config.toml
positions = "learned"
qk_norm = true
parallel_block = false
init_std_up = 0.0264
optimizer = "muon_variant"
doc_mask = true
MLP neurons of a small language model. Each row is named by its layer, matrix (down: output weights) and neuron, and shows model dimensions 0-169. Each number is 128 + 24 x the weight over its row's rms, rounded and kept within 0 to 255. Numbers have three digits each.
A block is one neuron, or neurons of one layer that tend to fire together. After each block is what it responds to, as a language model described it from the Wikipedia text at the highest values.

L4.down424:149156113138157108124099117132084130145133124105120132126121108136116117098136154139131132134085148126150110123154117112085078145137104137103165162137101176123136126176095143137172162115099148152159139135106096126119102110184109146126123104137137096112089147133122113128142089106140095097102171123132122091121116133111202122137146167129128110113151175121154161173144078143134164097127111143151187123079116073120143104106156132144104154122108135178122086135131139140137140120107124115115118075148162104112125081
L4.down807:128091125138117092082155154071129153138154098108126148114117120130125101174156122108132127115077130133143124143157127131110121070136132094134125118112127124141115107160123056118116122126124137097159110163136099127129158118130144170123099159144168120116111086146092111100136117111107110120119131103129139138143079096129142061090123142121155128118149134135100107102136177114131126131104098104122135141137151081102143128141197144123159127170151150109142141126121158118134108094089135123160110122138118157116119088
Responds to: Closing quotes and participles

L12.down230:137137140143124090121130116079094133123120127137164147137122105118109154093140142077125134129148168096123137140119122103127110092120142126132166126166183145132070138150124108121099110130118125115170136118103149108166078109107084127152186181135120130141109130112108110113108103119118130098137139069132168170112131146103121152079139135140142140119121122165116127138115131163098146129134127109093122114167130138138152145153126157136093113145164085127094115155153141096146127176127115135131077151131092167143042103
L12.down926:118121099155127074081125099137135088139141147117113109140174118124101123143129120160147142118127161073090174150071140110107117101126138113113125136143095129126076210153121136138166111120111118122155120103128125152129131155159135141095153156146150130130111124081142123101118142165153136105140111089134161119133130125111130108127153122108120066119154171142096149149146117130189160117123117135107160107073133117135130141110146136117121122161147150138132111102151124171137149095101155144135083133143093102114126139
L12.down1346:115153101108126147112168122120120138121121122113150112133098117170131109136175148114124155102125083127132129111090142179091174143102150086154111142135127124133141150110125157193158116129119148103085143129149107068162098116140107109123138107089120106124121143130162137165154152143110099122114095138137142120134087135166100116095142136096105057135163142092128101102147120123121116138057163136108111097151133157109083113127143089103100103145110170130139159110171139118109138096124086137072102156168165104162130120
L12.down1506:153139150146126115087111110095122125095096132084101126122120170080137152088150119109116107112121134149106145135069131116153160128132178115104166102177123102129105103124115116126149126146104118101112168084098149095100116117152116121127129149117102119141146144155124101138127155125098127145153124113085115111142171149093084121150099154128148132116142132113104135110153125120153126184122120152110070169088137136089105116117101123136140136140095111164145132103145119093129070144100128149097074104079103125170140120
L12.down1685:170135132126154124117135114099130110114130153104175195142147144117144134087157159121142098090127091124181122129165116123137106137131141176135093112149147136151150104138141141128084100114133114158127129121097118168105116133092130150128096146155111150127076143117133114138102089117115110132136132106146110099119158145090107102097132126147105155119146128179116177136132109139122099150150113139124133129149139143147141159084095158121124112135145114117107144104117129109130108168142112123141123074147122145096162131
L12.down1756:116116115099117155129125101129183076115176102122136135107146110164153155108169157126145134101133133131109140138152123092101119094113134109147163116119135177136132107118135119112110143139165175127141140103115091159104141144124125126113146111154137087145129119088143131113150101090070103138103139123118145105102129099096084129094116172147135132128103104154146140138095150126102086137141128114065122111116113139087151130125093131134151157099130115145123116166132164151122171134121099115132146149098085145139125136
L12.down1950:133132125120099146155144163090138137123149179139127152121141099117129154116158158152149131101129122123124111104105161156127122140114150147159103134161112118167132169097126099139121120129130124162133133101121103018124133137123138082134146125152100146128140121145163149121096114135126144143143137118139087138162124114136147150119135124101176093108156147143096128141138116082143080111136138096115115121167115118143143132160172118088147033098159119110123133154106130146143094136107073128139085127133144143090111115
L12.down1964:125102114184117119138114131144146093132123242140148164101125148119114119117116126126153135135117165118130081124132139176119090095124145122100130151147156134171156144142099123150111125126138144092130138136140117066095098101115164149137119114085114113112160177142126132110103107100146125133122133081107109140175131125106097104122111121145090103127162124138142141071133121116143120110132149118158099166132124131131122143085139093128105093127117096117119134138112140147153139134123112130091138089116091127106142139
Responds to: Passive past participles

L4.down191:159127135112150142112147175112100156092162086164109144152138117158101122109141120100157098131106112167100121188124151090117138128102152116153096124117163164140167130143162158109163160120127065109108175117102062118126139153068130158102089171112092127152147149141125138119134124104129128144079160145145137126169084115116130124138107156129145141192119033124109140151153111130114116123126163121091139097142157131086112123170094120118151125081126153136141164116113121119104149125129108127115101106091153091144114124
L4.down1892:128154101120175162087101171097097138111132081146082106132164134114128090097146150142167138141115130125111116145109142109117118136144117097152090126111095148110113123162156128110139137115104102108117152114131099106099142115139128130111135124139147163099151137173112132125081112122141119150154129152149167150156093156122115087110121150116107124124109153139121116124143112118133097131178109094128143137122122129157094104189071122110144110130094158082144156108115131160093129142118103158158116122073190103137147144
Responds to: Institution head nouns

L12.down97:110134141175138163099122161153104158119157188132117154130101147163157100093134102105116140116124154100125155125128118112138120137084109139123133163134143136075186122128145114124119119090127094114159097105104143140111149095146143119141142118115120103140115128094113181086168153087130143101127100106107131101186138093125110093158131095201099186162110106160123137147123148174114127160131120108161160122130143159154145145137129133118095103111125111143120111096145133123126105147042112203149130108136113073163143108
L12.down160:064151129126155112109159110109125148096144173137154145135122160152125118145129168169133088153121151112161102132160145149123131133167094120135161086108169140124117116196148124128164148126118137093162077134103130090160156121163134137151145139092128124145091133116090110140152162152129133144130114109098156132124123118101105152121105086098117113146158134114128129110128117104161154099118125114152147129130122158140114129130151144129089119093131166115071118124165141156130092102130143135185187093149120140090104132
L12.down851:124140128091132121100129146102114211139116136162159085094147165131150148134113118110143123122086167158098102125108120108175140181111136148154115150142111125155118131124141188109131100122153093090084096148136127106127110131109131110118155177182095131109141143123120104105127091142127146163102116124103100122142126117145086133131148139099125105141148141099149160184149140122145108136158141159099134126121133145150130121130133098140100164116086109118132101126156146133097152112123101188134134118147120135153118100
L12.down990:107137169132147158135173126172123104147119137119142107134103133127095112139126156137111146113120070156112134120104139119096158100125158107157127153148160124134129123124125154146137146101099106142149101182117115120106141115143185144131148127062156119144124154028158115077142154167121126110098145117124114156117093069110136113118105122114163117136168119149119114144123135165138116140111143115178118140075125139138090149095108123125093119135146088106118139154123157139121139113116068128125148142106140096146132133
L12.down1052:146134118150147175127145068123126137183121102127099138128122144128142103152123121151134137115126134071174125128165140074168139080113141151109148165146115136135089120181138105098104147146111157157169105136120153117109144109097159136148114117133114143140141112133126160086104159156123124170120093094126143082118111139133116092125170093165143142146088158137158112137102121139116141098131141170118116105102107091208127151139155132109133113096108152108140133156139168160112092103170112134103127159169126113150143134
L12.down1423:086147138094117163119127150128094129132142142120137157111145097095126134079128125086141150082135114149130108172150174104118131073149103130093119086132106136092159126111073142140131115157138123123129104172105133108130134117103147160104139162115118109121119113089097118139110100137138160105136162111147153167171102139149122165136129106181109117113153147110114092171155126115137144132127133126108183191088120157176139116101165101080140111159115123113183155147135158114118146109138110114084125112160146165156118149
L12.down1463:090132171115147129101108127144097128149158069120137091162162122149118103139092134135139112130118150101137122128128106118110120108146133132110109158128103152138101079141130112146113149149152138081112066120093134179095132151119142137126148128106120137111124138097118143121078145155107103124142135115150122163099106163147063126085153098094136138134146148124141126121140093086115150169165163162109142144125095158207092124107152115157146122139137133111163134185114154109130095167108127125096139095130095091082138127
L12.down1741:146131134139150149100141091130118097131114141147157149098129114165131134106127163090167152128127090149134136106132104092123125152133129146094173138140124159111130118095130115106141152123124142165143153135100127108157135156168135133147140136159133141117157123132107095115145143162130158104114153098108067112116137107102131125123114120119109133123078168157181112108125131129095114114156098155102167137088142117152101110140176122136101152117138159096130142135108155140182132074116160166079124162179120122110193113
Responds to: Legal/official document references

L3.down223:125129125130127127123176116102116113119142084112156128114165127133120158144168105133133140131100173104146125121124136120124136140129149137140099101165127114156135104106137121112089135106125139116108201115105097194125089101156136145153163140169146106120116169110099124125105086170088108173162136132101106077111154146107165128103102091135135164140101122141135131118128111133070098144118120117075130115115150156058144138139089133147140105158113136103134140109165128122180143173147126126133114141151111131148135128
L3.down659:145123106147113078140147162093118145153134088119118114125172147094103150119129092135127095137058122136162058121151135143141130094168166147154158131171112111134098150117147131148129135154119099123129164105167120145091130125130131121093149149138141128138123123128101089131119130136166116145143154109106124119094157184118116113118130139161122144135135146120143140108116190152088098184141146128109106174120121125119165133128167118131127145164156146121139170106140114146132101131113123165143136174187158138141098143
L3.down1610:127156133141129120146091095116170113151143133143126126109164159167119161175156118178139140106195119110125135112122109108125101149115148118111127118156105118143137121117177112163135125108113128133139193128107138132107132184102093139115089097138147131090127094155129132131095138126115134141099107151127108106124168143159093114094148119125128103111134111125154155145103131121174110133112118122077141142104126109119129110122114121180202156147085120120126146146149116069109107131151104160088132105108115139133125141
L3.down1838:158121127094143137132156105095161139154211041105116136118110152119125140148187086155148146132139146147100121127128134129127123135163141145125118116110115127152130125119141129114125133111140114166146153128125128163111093125158126117137160158160137104126141124166093141173126134119101127192146123117097099060142140127106121124110122096111117133118127125127147142117104107134104087123105127121128174123135167120118132139117086119153150117137115134113112145120167105145141117127128115136148148123175079160153117137
Responds to: Past participles after auxiliaries

L3.down138:143153139115142089117158160134119122154150148086094104153121127151137129173145105129126151161158100091114131140145162133153119148130156128174101130160114135123115126163113099160097116153109117103144119115088120124129123118162149171140108098128144144088123113111152174132126127168136136107115132126136085104147126128121136133173130156089155155128152168101097134076121139145124121157163168088101111198120110132106157151134139139115151108135109130156128139124133118150124133118128148148116162167129110100132105145
L3.down563:130162140126119158156171177104057152141131078106131133165102130143136115156106129112131182128136128147159135153128109113153136102158139157145106156064139090085138125094102105106133189124127144134107105089104105138149162138134138184149173164123122124121162122101099115176131097114125136136120102114078162099127145089150126098186146111110128167114146103115138118112109122124131143129130184135135150106117091141130129141172127105116134136090145127104123123157128143144100087121126174130149158092139119112098096127
L3.down993:135130136107111147096099117150108116126107129148125120127112120141135108118147169095089154106144135106142128133154130162160133142133163117137089139135115113172109115159149092153155144153127143058140175095163131145111086132146137076144161176102125149095127067113159122118107107132101100099143130107116083107124143104090137116119133088144122176132112117156131131128110185111122117118082179161111081085140087099156118122110109133124140096127105138163126125128134167152145106126072122132105124130147146146166114144
L3.down1861:130084121117160105119111122125138107112130000106138120113136108124132108133164163119124088169158160126111108159131131108109153115127106139130204151150131106115190137173101127157130166153150154099120119127157103161129137122148108104139162160132105111111122120095114107079117120101156137114119140131146112102136126140131129122104139149121124131116113113112138139107105129118135125145140108169128155114114119120147146110123132168130132117165145120173085096105110120084144129118129110133166152141100143085125127162
Responds to: Restrictive and degree words

L12.down106:155091138141113112087108156118167124125146187125154124171114064093109123131077125146124145149137161186095089166124150144122107145124129117113127120169104128151171158122153145182108119119136157166092105118104134086136133123123147140118113127104150116131139121147120131120136124132134122134131148096150125156112133131103087173206121106119136126120136140133101161099112143135144130111118140116135098084127113141134139109171139161179141157153112121111112113131110122171152113123092106164142093106112097101137129124
L12.down142:128083128159117153125155134145155133099158130144111116077068192099181141139124161132131142112119129091149141111147152098139125136156136134114114134125122109132133101157114161081126168100158116149134133137132123100147157161139159130124137129079148118138118113096157125150154083105135168127106156115148117142119132143188114129139095144131140103058108095148071113139137130101107153122152102120138072134109127145164109097149191126086144159129131136114164126128160127071108155140139140114138170140102149129116093142
L12.down338:085104129092102094117125119103116136117134212122136113063148135147125073136132116163128112135152189151103145134125130116158101117140130108150150122094121105151142117087130105146132159168125076133119130120112107122150138093109125122120101146144151106118119145131133138124125128113131086183165154161116147114171143151136109111145112116101124108141128123162132172127114095112152116123128134165094201136141117181123153186144128114116155143117095160151127143088165101122127213125100111155129112142107121089100120105
L12.down413:140107137098142113118104119111186100121119196119116138098117154174183109144139126149152140158103130115129145128150132098137131107098154138131103084079141147111140128113133133118153195103156030104120091149100127194109108123116111110097149168103112135089114171122133116110128120106149109144137136117123132152130124122107112139147111119116137139125146128152111150089110095115103149157151114110122163125122124117130151156161101146169117116137137111115086138159118119094158246062127124141142145142132130108101096125
L12.down1009:146051113134117126122134148101163138112134196126121137120112155102157115158131115091166156121142124103103110142120119124108142149126121160093159135122104172134144136115150157133151186154140092077123147113115131180168146146121144151116156106153170118164129128134168141166107125097115172124114165073109144123132124117161152143181150111155149119161115129106136131078073131151131120103123113173111073151161129127130170129102119153128169166125137155146125118098111141144138102105138141121111124119103131139155150120
L12.down1147:132100087122113114121139136122118149188142213184111155111144117139109156165116119113100089103127128134167113143107136166119159113111129089101125142136125112142117115132155123134151144096153121150120156154133138073134091102113109109108078120130137158120127091136076151125156135149120161102118112142095134160144116157139125135120145128154165112147147135131164142115136123106101108140120106139105135109144137107119122128130147137149147068110112119117114118094120109122145115150155120141151125151162125134131151172
L12.down1170:124121197108096100115114122118126130149117145122109135151087143143118165164087188148150157084140132188151124137165118134134094114114126120096118126131113180159095138112126104127128104151111084119114117084110114136142149130105173135096109121149082135169130149109113124158123190048143096154075109157168149120129101153147105132149132121041145143089123128172117097184132096115094140157157145064106145130127149138141133123134111140128086114154091126131150108190131096127092151107112094110131186099125156146115125130
L12.down1202:152157126150134151101140150112113123159101132149141143126110092121135124125095153148120112130105167151142102148112151100159112067117134133135182100120121164116156116121090133111111153134146081149128123142101111124108143125099145164147094156134089146137091139121169143098122139121129126111127183122138080134130109149139127123086125104145141133158128116192116135131107135123136114116096079117143184084143157135122081135143105114151103115143092177065106135149122107123112118160157147136142144118152182090148104132
Responds to: Given names in full names

L3.down929:143116141141119137154155166128121149136115148150158145136149103129166171081103137126130147123154117128127107119115139147188117141077129130131149178105120118170146119096137112128113139130123087083099143102112132152136142122159134127112127163137107144120135063139144123143108109138087056109134129160131118134135155112103130054158159119140115138122133093131158129149125134122132123109152140124142143119067126154127147170155112102109149132074108123145106132129154131171135103074121145158125109120118139103135112118
L3.down1073:120105168140109132099125140067163168159157142171084099113107108157121154097124137134101132129126163121131138149081108126121160091123123132133173130153119117175129116146176145154100141124136124119136137107107123130136135134143092151103100127158085117169153120156122121110109114173136157114131154129112103127133147072118116092144098174168148106119112085096141094115141104130126141141130133166163168139104124120123156156100119122156135113139145096185133127156112100110122131090167120089101090124109129114095098153
L3.down1080:101134130113113126165140129131114111121138114157087127112131107111153141133121125116100129149105156067141120153115123150127127157133119105131108141126136117111109168139134078115135167157129100076143115130089127123146131125154150128112157117080106106176091154122100133202124111146111062115128093128105121136132114092116121114165130144141170140123119125121115101155133150134067114134142083130115141160155115095110115128144108132109139069138117112180139130080124134124065157090131153145114107171155138137133114093
L3.down2040:132146087107102156143109143123112109118152146121140148109168163115128148079107144125117140153148160119086120115125101110165138135114123095133114158146103125109129104140190138142117168131082070115127117102111147148132163136133122148104168110089114170153135145145079125164138136117106136115116094115146107108147112138153088167145087119113134178111146131142146136121116099101122110123102106138088110146160117143131126109152147110098124138074100097173152139154145165152105139126121120143148115136130128132157157116
Responds to: United in place names

L4.down561:110114131119158120092123137163115120110089000119165130113115114143121144138119150144129130109092124157109127151152113108110182133096131105092130150132102112106131106155099107154123156151160143129134107113114103113102152121106156122109139149086110109104101132083141113124113152114172168128113156138124140135160130139121128137107128099117113113093135113149160118117105142134162125142160162178127091113123130093138116126127142110122106136188167128136096137082104141129203091130140142136140135088123165132148115119
L4.down1919:134121072127099152142097172117132142118107120135153117117138088173109112107141135143134115122107132107108115092114108119103148067105174109112113111103125081153169160153149140152161148175157170128122098106091110123098107125152125147157155144111147142147133108108109154105132112143134162137104125149128084080166147147142135119091131093134138097128077139120129129103124091106141082099159140127103052102137108118112167149134133118117086099139155129149094145139131159108147131113148160140126131100133149098099122150
Responds to: Degree and hedge modifiers

L12.down188:150108110123174125140158123123116115086153165144097074082147173099135120129107095131070156177088149103107106103120122138143130105125128088131076140150169101122101126106109124126109146067095122127163123156118144132137098176097160105111155174149125123103158132138111117112117160080121144138167118141106138138127121116112069151111111127152144122132106144131139125105104116126153159131160116146150135114134113163141096111111107145182138108157150116103092167117079115117160157170114106121132108121118111184158130088
L12.down227:080097146124143160144117119052184146120124086108128085123178098130112174166109144118101131079109148138112138178126132111085124175147128085169119160140094122137129155139144118121146136119145152099112128131178113127135118069144121170133130113141147180116118078143161120100134140136090116134100137152119097148158091151145111100105142122132162191114146125147134113132097149127105167152115107114112123098111106135106128149164100115136150078102175118124129116126115168134142165112156151089128109165135161118147115112
L12.down315:133114111177108153139126075142129131125131105117133108182146082144097149135095140126118159126150173137125114152088113126123121125138153129156174150083155112152143133127067081117105139069136165148114110122140131131083103109123132131148131133152142111133102118134117122141109102110170123093115141126149150136109119141159104132138104153151102141128111104127151100137152132141103102117163111134104131131108122087129133123142162126137125117146174164156120152137121082124128148115122109121112158096099137149173130130
L12.down419:139081133075143111159118133110134121132118123125147124119117094127163110095140179104115138109134111137140129112124115152107120095129123118138140085112146134141115138095116125134135085168125085154126114145132116112154166123098133152183074138133121153146129112124096158120085164135153101094099145147161092147118117133115106157138152115111135140152145130154124123142095080158129136113106136104107120139159153103130114126105100126126100153155102127123142111081160083096107128132142077119121117162124162172094156106
L12.down520:158153136171147118158133127099128148149149100160136157071128116112122140132122141152148127132085182156130084094101107157144155155156143117125105102123154098119141156147113089127088118139081160088168132106133090137102121088103089107106164138109124153152123097192097117108171138126106095121116102104149103130122106112131192131140121128169069136137118124107097154118123144093148134104118115113121119126151124118162148136152144169130126129139147100085142156206148113163113151150119150143090125140125136124142147094
L12.down1845:156089115131152108164104141185141123091104104127168111141163153120171161155150104142123114158178128113151085144143138150104166162152127123130111119113142137110129091145184159068127158103100147089142112131132152083104120130150112136137090106087122109120132164152131090116105110115092147119179139103132123105153089135103174124169109137153130169119122159131128077102125162113111123152130108095119135153066156150133144125139111122151091123118152088129112118150111110158145120103126117118075142117125098167177142148
L12.down1920:142178091107124104123119166128116122130125101115104129176058095122134160135123077120117104174100135176120183096115102124110113113127116106174161137129119093150117095146158167121131101181169113123099125215126183124119142179118125126128112118149125138146121091148147087079169135144159093091125149136094146134139125122100129097120121147101116102161121097092150143134139187142083109133140148147138096157135116110057134141093082163130124096157157156129130151127133093102135136138118125116142159145107134177124146111
L12.down1977:143139135132111154138119188100115137135086160109127080157112101130094115156085081147116151179063158097112143155131125117145117135128163125157127112109078137142112139125146143113139146107162108097113099132109123127153122151132147134114135127139161111130105119161121141113118134091154131085142089133145125131099132108159137098128128159136092151070145158144166147082139124110197115118117130131116128100148166128115151133146153142140113127089129146159101152121155146165092114134109108106146118081123105102155127077
Responds to: Place-name continuation slot

L3.down260:154116056131156131103122138126088153151139125149103117116136136160117186136100107177126156196107113156117163086140099111111155124153154137131133133084108086090172138129117092166089126132108122111137180105128110154125150120124110116166115175085164143106152119126131142129139090132112117120091165124145083068153119103113158127135123106133129130106104126132171133107084114127140101119103161105134090096135145131091109131092109141123101134152131141140184137127140164168112137120143133111154107123140124118105133126
L3.down1045:122146141131135089106153100135109085177162114093134122117130092149128163109110136118123112158127100089112098126151131098124146092154147122121154140111169174090117132107133122148132132127136113119151123119106130137153086094101085106146112131082120133093164099101085135131134104112092142131098154143129113154132099147124147114139095131168160098135134125157134146098129091120143106168104135170128134100166119094118128124127095109139157105105137119108166114123095131128195174106148140100124109136133091188114149125
L3.down1324:113116130148106070081136162153150162150129031121153121075143155131126113127181157109150134173113092112113158128121138129138133091131134113178134121066182154122128123144142144135097142155123127076127153118085130147157159112110116199123125153109107150098124119130134132112121119136129105148119139114127141107159073155120108114087120126141112154131136151101091130138124116143130123118142131117128113107107125147138122116167097160119129111124123108118142110145122098125142137171160108140149129122103095119127102104
L3.down1352:201125151139135078126154142133138126149119134164139145108123136134144162144076102137129147148165122076112171152136098157137110127138141102142110132153151096068120119140104124127095099121099116122115121143146133110128118135152148114120107124138164138149132188116111136123117145109134117094106144116136129092134106120116131137136139171128112112109165153155146150126166116168194116171120146120150070157149071145086119121097142127111130135141108137125122130137157153150114117149126132115153151140155092125100161143
Responds to: Word "as"

L4.down1606:127101126151125149138127117145115116184157155113161132096162111115124082125110158090133091108147137107140104136119093128156099138129139146087160086060158129126098133109153125119121168144136087137132138111143165117082133102117145126180121080126121099125150143093164140163101096175168143148107120159095118112115134139103124125074094071112108122128146125122166131176136138126151133128156127133121173140142103134150141120161157109117151127129107193125149142156095159146134124134091117088117124150155142125103092134
L4.down1667:080127096147100118106136167099133125145142040141117097115158090123110108105105136124090124139109128114144156118124102143139142155164074137096102105095088148169162138129103101153153133139159124143071121082121117085119116126080137125114138151105102118087161140089118148084121121149156115170122149128117120138153132150129123170141142123146129143137132128151137145155146132072149108172143191119160132150154138102090136109126106118116103137117145161097149091109148159098100111124133096138097111137147121121117131158
Responds to: Final proper-name tokens

L4.down1407:117110119107085107151123105136114147146116081092158102100130081115106138132146125106136128155108159140159131138185113136134160111100130122092110121134144105112154180109149131081101118164147103114158092118113169088118135146146113116139131099110119123083111118157110151151099126127127124119143127107063121109145146106105117138162105096143133130148115124104099116160127147140161095114129139162114153112135109137135177132105140103130124170161116143134115150128154120136168154127133113179120132111079123113078153091
L4.down1676:123105129119124103154169133116130153121138143131160120137179117134137090164127099120147127119110146129097095104132108090099124111129131127119112140118125126147140156073141145084084127121122141119190113149095151129111126139168131132176156120155133113156097166144153110120136156167088132140146106116119109112147096135112138121090119173122133107161120134126118116134157137100151140127122167127102149122129123126121142086162099179137129111183142148163134132121150156143166112112091121110108135135097137113124191131
Responds to: First word of names

L3.down273:143108128145107116117117079126106080103096088131122099076079135123150125109175114150141148092130103122086117148117105146111176141148114113141134109098108140183127131149140129136116100100133132127120159151120105128152105082136130113153094181099164166101105156096104155112123098128155162170152131093138089173115143146122131125141127106124092146138124121125101123156140156136136146171111092136117124093149172140154180126136096113084136099139159115170114098089130183140114134117140091118115152112135159103145133106
L3.down1606:147088126140115098105143112127117129162172105123102098087100110138152113113113116153093119135096098059094137117146159127151126092136108122142103097160105063130131131118143076095139107126109145136134151147091117150170125156143128202137102171121105127096134141150130155134139136136106109137066098092142125095146136140144154125090128093102110116135120115125091114121159133127140114085130150147134097120148133136116160126126137085118114119116095091128168117121153147105147122140109131121165145152122104139186128132
L3.down1878:111137149134108141154126122107123095118123080119163119114106090124126118112183113127095133126159116097124109089085108143154155115126162145116109120133112091128141142127131138172139137090055124106142107117128152136140101098093159150133152130118069120134130139122094122123156148151122113146149145133142120110149140076110152104111143154093100104150137130139134118142131139149090141150163099122154128125115159160116180124140137102119131089167112093106115157100160112142119150090127095167132129171160111143129161171
L3.down1881:124121122124100130121199119090158121163161153158118089107099109141147092128205129135123097107168115100109139171120116149133107151122100127143141160142099154100135155158185131145149133140126135118126166144128142129162127106136115172148107168177108103117161091052111120139133131147161081163086124130154141128103191137142127122102121139130169100139108103158098119139180115101112150159131164075138129088117135183140125119114148122122157160109109141129069097120102129121098103145120156133118146097128134151169100141
Responds to: Abstract nouns, heading closers